From a checkpoint of a small transformer trained on Wikipedia: rotary positions, 148M tokens.
MLP neurons of a small language model. Each row is named by its layer, matrix (down: output weights) and neuron, and shows model dimensions 0-191. Each number is 500 + 50 x the weight over its row's rms, rounded and kept within 0 to 999. Numbers have three digits each. A neuron's up and down rows have the sign that makes its largest values positive.
After each neuron's rows, "fires before" lists the tokens most often just after its 100 highest values on Wikipedia text that the model never trained on.

L2.down329:518389517517557514516498437454550563440583477436537560398457456486540448466421484511508612396446521525525539501524480499434403540530489541420491511492453448500501507445423473568538558425503530552558476491513482460501504533598498519485485596550529544503488570521485499518501530504417571485489583460412602564519508563543570508531534519461507506530489516425475515520547464495480464481541516504511526503487390430504484564470575506502524490529532433495472792476522423536468486409480462484489570391484469478467510521452464470390544495476437514502498497466434500448461446462509456470
fires before: " |", ".", "–", ":", "0"

L6.down229:533576574585601510488481565459537484521543546456424543465529492547450455528494479574447377541534545427494495546505500538577544546444488487546434468543517452597534488517495482484464398460519421531531556512570490496573481439488440570506482496496538505558527533465410491378537495479450475547408470568580425496415442467624500518504502505509503563470552443554516506593618534569541516479504489516426482424516450490441417374500435530452518587443493409478504385518441561419544494497570483573505467498434448502511432507507506588466473461503542491552455538618509521483519531500475464493
fires before: " The", " In", " He", " B", " D"

L2.down298:497434471378572478596448485512382477485472500421461515456550551502483534488476555440524555443503456508480558448553513599514553488481467481456485493455440558468528530578375532532557532484504533450479489529535469511564472472571486475560537439527514431554577441522449547496378500448493541548538516392466502471475500498526564544427509575498563471487537582513405518553549521533482589444482508517492543530468532481493537628514381497542493582478627518528496610538464557510435461400503546527389490494464454509577577440581476408536424472416484490547555436469515445503556510508498495503
fires before: " of", "icip", "y", "ic", "ner"

L6.down306:525413638474550557558482617537529353515408527491434551514459490414564505565440478453462512543451404489492515526452502463510491511477450541543454524508455492467491520453550415469483483473474421477566616532552496524510547500519487467559480471541542550524514431488501533496433548606533354445522454564495561552626545496479568435504481456560507446467583528516527524515490518527536477502512554537597549505496454571523488530509532551617470561499428468526539502583558443484502476419473518495536519405502463465518460460562577554512436590464446453515494525464454429511527482434572617501
fires before: " ", " the", " his", " this"

L6.down67:513452394450551449559358459466498477510525572503445580460540511529582530437484497434576548578449501548613527486593421436479517560523464596453532599486575522509494517457571453431434527539470478465392572567568514568563523537539419505529543496458489489477450445476517458545481469483555482448455462540449491469496517549420467631505523498550557540532442513547489421507549529588437524467616490425496466432534530510472524447516511478422543460449404514488476524490523564561497520457423499485457442470530478518513433550500566536492504568478525442361486558457514538529494528482478452396
fires before: " of", "icip", "ic", "y", "ner"

L2.down126:545508481488392550593490517573537467517397484505529556432532532505513524561497599474482547531487463454560496463418544508527501603512552512494590518483572585509484462520490566470496557466423550443492438485455464454422512553456513551471536521403472549534483574419545477455490519556424509473461547580526497519535535477477470441468422481460451482431492521425512497515501505538542408527545536424478497622553500451659517535496412470505534448491538506443391404559547429423475424489488514449496570585451495546531456514492521556422616525506494585468463582495490405466569547492524411475
fires before: "8", "9", "7", "5", "6", "0"

L6.down22:454383429493558465580445572430590614484536488503528552498578495531616584515479531516460498416568379477412473512532474458503479514541440554535519514466518529558458462524542461482460457550513467527493500583552489496483593500510495551530383463463521500471495539513473481468377553539528546542518426475513541480552542471486577446482555541563487544494517480458510554525540590464484538534466477592580424505570526494466466450498403537560494507483536500535585590487476487524526495569492427504481417465404334558493440546539568485571492571507530541441498545482569474395415523487524448487
fires before: "9", "8", "6", "1", "7"

L6.down26:447532484498487495491513445421438572463637508497620465446463560524548469465538471525499444440530574462451496533549543481504456530566452501456463497463599456533474550497400511379482497566426484504550492476525390454464481430505560462512465468497539530472488426497458476459477547518491576482540508513392512490535527398571468516476481501509520535472475438462443442459568391567430496518511539476496389458473501478488532430477495523482537465577457576641537602575464586485525588504499555463485496488483527513510603591533520524419443478484481503576536596568592553546568556515480461594
fires before: "2", "3", "1", "\n"

L8.down192:453501463513464546620530448515425423505558497629498517519388496489514540496492475392425523494552474458508506505522487525388489535534434524550499465530501464539490488504526567475482534413369438467478523461531491580504565522502479520509464416517501490441554499550481515506568380551547426565534496501462487529473545476509510596564444576514516480580416527444512448475496589551496594423512495508511477420421571467475516516511603521537482484531363530466524516557433540604541536517546456491465432518580503514511415526595561510412553461531499489402446529389603555544497497524513492547
fires before: " ", " the", " January"

L9.down139:521496433497532521490514488520439474458439537542500478517507570445593439502450420483491478486624389426507527506526426598392411531479553487514490491479450508467564469492602517404454475462479477483446534545508548575420481502605443504565550474608546591487519542572484641506458515454456528489458490610581505527432520587524462567481563459480574460522497534609487476527477476559425575495548472482469507541520497482489528511507445493514465448556535419546511527523520481607564468494552493471463421556591484461526399520499454469411489520553446510542494500460623514460558579452450493529
fires before: " ", " the", " January", " his", "in", "ash"

L7.down272:529533419577470451433512554490477519501411482526481475530493565504504541452472592482543558459540480516408495452571507663565496428489449427599510410604514535558483517507519500472479516570511495509491531473418482531482485478497437507492540532542521529468485487550572464438479485454540457562490516443500518539563587536445515494469535437480458599523526587516456481558511533598581533515423574502452491434479447539405416504554605530447513531404510439524473414495460551582427491450473524526474497562509455456573482549565520475484506349476533457463606391492588470594435497490515507540
fires before: " "

L8.down241:514452421523519503505587505510541440459350464415493463439500515386506495515511433531528465527510550490452585579462504453571481571623467590541517522410528441487460440447397461585464526531428388436461501593513512461480454443527454587451499441519537441474474539479552593495537535559503633488455588510475534514435550507598486491513566478393501478506616485532481492476552564541527432531495504526511563523546470449429476450495540526490500467440491523434430500534582525526490504463492488511503474516467475501497559466427526567527403497516490587525506543578583473509587483556456438435
fires before: ",", " he", " the", " that", " is"

L2.down69:469439556570528515432484516479454550478459494560433509496471429550535595512512458477587587323493498604449568515530540450518451443524565535518457513468531501542491495579505450534439435436588491550532587508475499491542463552493615446503484453437460482461436571496547400499474555476533544465431458447557467587494551458517556466478543563477476480447528503474550503648548518504529457516560584554468559536555533573527565535551415446481579482449459518492510583436555467484528453421522578447389498428505461535499524485438454514526602518564499505547536529517531540507464506563603467508
fires before: " |", "\n", ".", ";", "–"

L2.down52:492508451443484498637478467488472480444562470438414508437537540497357525457510474466494490595595517506606513438474487473512459528536468471480453589491478507487477480441434567473559485460486514482429532432553484512475539576405513524569544452521484470485493470492449492497507520502526572446503516422476500418515546513449464471444608453536458549523520504512412448531582546566521548487430445510517562494583421487460460404512587492496517545502469555524546500506517538483448462531580506576505595643559518441483466523329575537574482625489544501499453379497510565459455480450483518478
fires before: "m", "er", "vious", "port", "adem", "l"

L2.down194:494522469581462440473531459544537492531380534481613493431505485537481546586518531490417508432527516467559520527557527529464569487490453466520428523482416544434446530644518521527602539543510495480494497440485454493405457380553493452548487487487493464410453534490482488511416477510581544476461561447521509528513508461425495497414583513540492509409411423545606539476524518452498498537545539537429576382468545591496454509585544444412483536434445490571475471484557494542396538510559496446462570509489552552416490483513584477440496515427438494489547525579536466493480460439517407570
fires before: " ", "0", ":", " |"

L2.down336:451544552550520497495456537421464459523439544517474480545502518547531505475513495538477490524588505493500477424550442550527518510573481540587489477525469484443452420511521524486524534475470388545381485526489489501492494470537535501509553463600520455547492458499466520476464397490449549504485513479561507508528522470487428477465533435498509408585513559514390483558498441530421503503498519477524464561543620503505526490613585523518450470459442526381498502458472739481606495472486498557441472550598532504416468383463477589446433553527580504457466498550465590482480526505473486634
fires before: " ", ",", ".\n\n"

L2.down130:486385441494540463426459496520415439469454483424494468483397464484438599485445457453507451369518504530411548506580458482528511473542470493557414439507525442528501557563406560485544533413559472542467514513514405547508424538437506494504535414464516498465557536500528499458466545438479528430496371481507464475505525489542565474460520531474520464500490535541570457541504429523505456466532442426535560574520554538538561542504419443363576569496548432538573572501482544478493434457492611558388519525485440494466412436481538517466552489472590449526470508567526400486484507511599466493
fires before: " |", ".", "\n", "–", "-"

L6.down270:402513328509465470520465510485433622473403660523592479459461622432442436558457481594496498422471437499455477504524435527473498420509510434543412592456505500545505460453553448468419396438547520532524496489531574520595525452491499576500469507546534512496503515475557460488535583443548500564446460576532479496491475497474549581557460509509479496500458455544475514494529527468400513509484502492468476510456483552463568515443529558457473543467554457507486568588496439488472509363404556526436456474448454537532501548437537551529480518459529546554561470538536449533495577508421460481
fires before: "0", "1", "2", " |", ")"

L6.down79:526568512540534545501483515527436474463434472546510450452514471468601542475577442520438466536435558482468460461664475631476525489409511506559404540527465470552537490456526483527435564492518452446411472409455505574516514537444431507523511524420488348447549537596526529402490548528572454551569518539483512454527433499469406506591538410557462490461481495539435426521487485482510526499596540473466496479460598574444575449481503500592526542506541449557528483504363488522454522455427468471423519536483397531533551502513518467483481466458466459532503556540601504542456491458485455492
fires before: "–", ")\n", ")", ":", " |"

L2.down227:458411507498496492501533489475448504504481492503497588516517570537515555510479556494495582377509574518540506569464524562463380516549506441379445489450402464509457442547471515494488531561553563409536406504443404445512464478503475504542489496444453591530561483514541536453474544502500525520499542511436494566558523494486512362541498529589563465560490462413543566466525526556458585531482472461508452437539465516492549551509476492543493498547610431478380654537458406502511437514529537479519539510475527481605566439481422506505535568485580511542530645469540446475572505504540489579
fires before: ",", "5", "3", " |", "7", "0"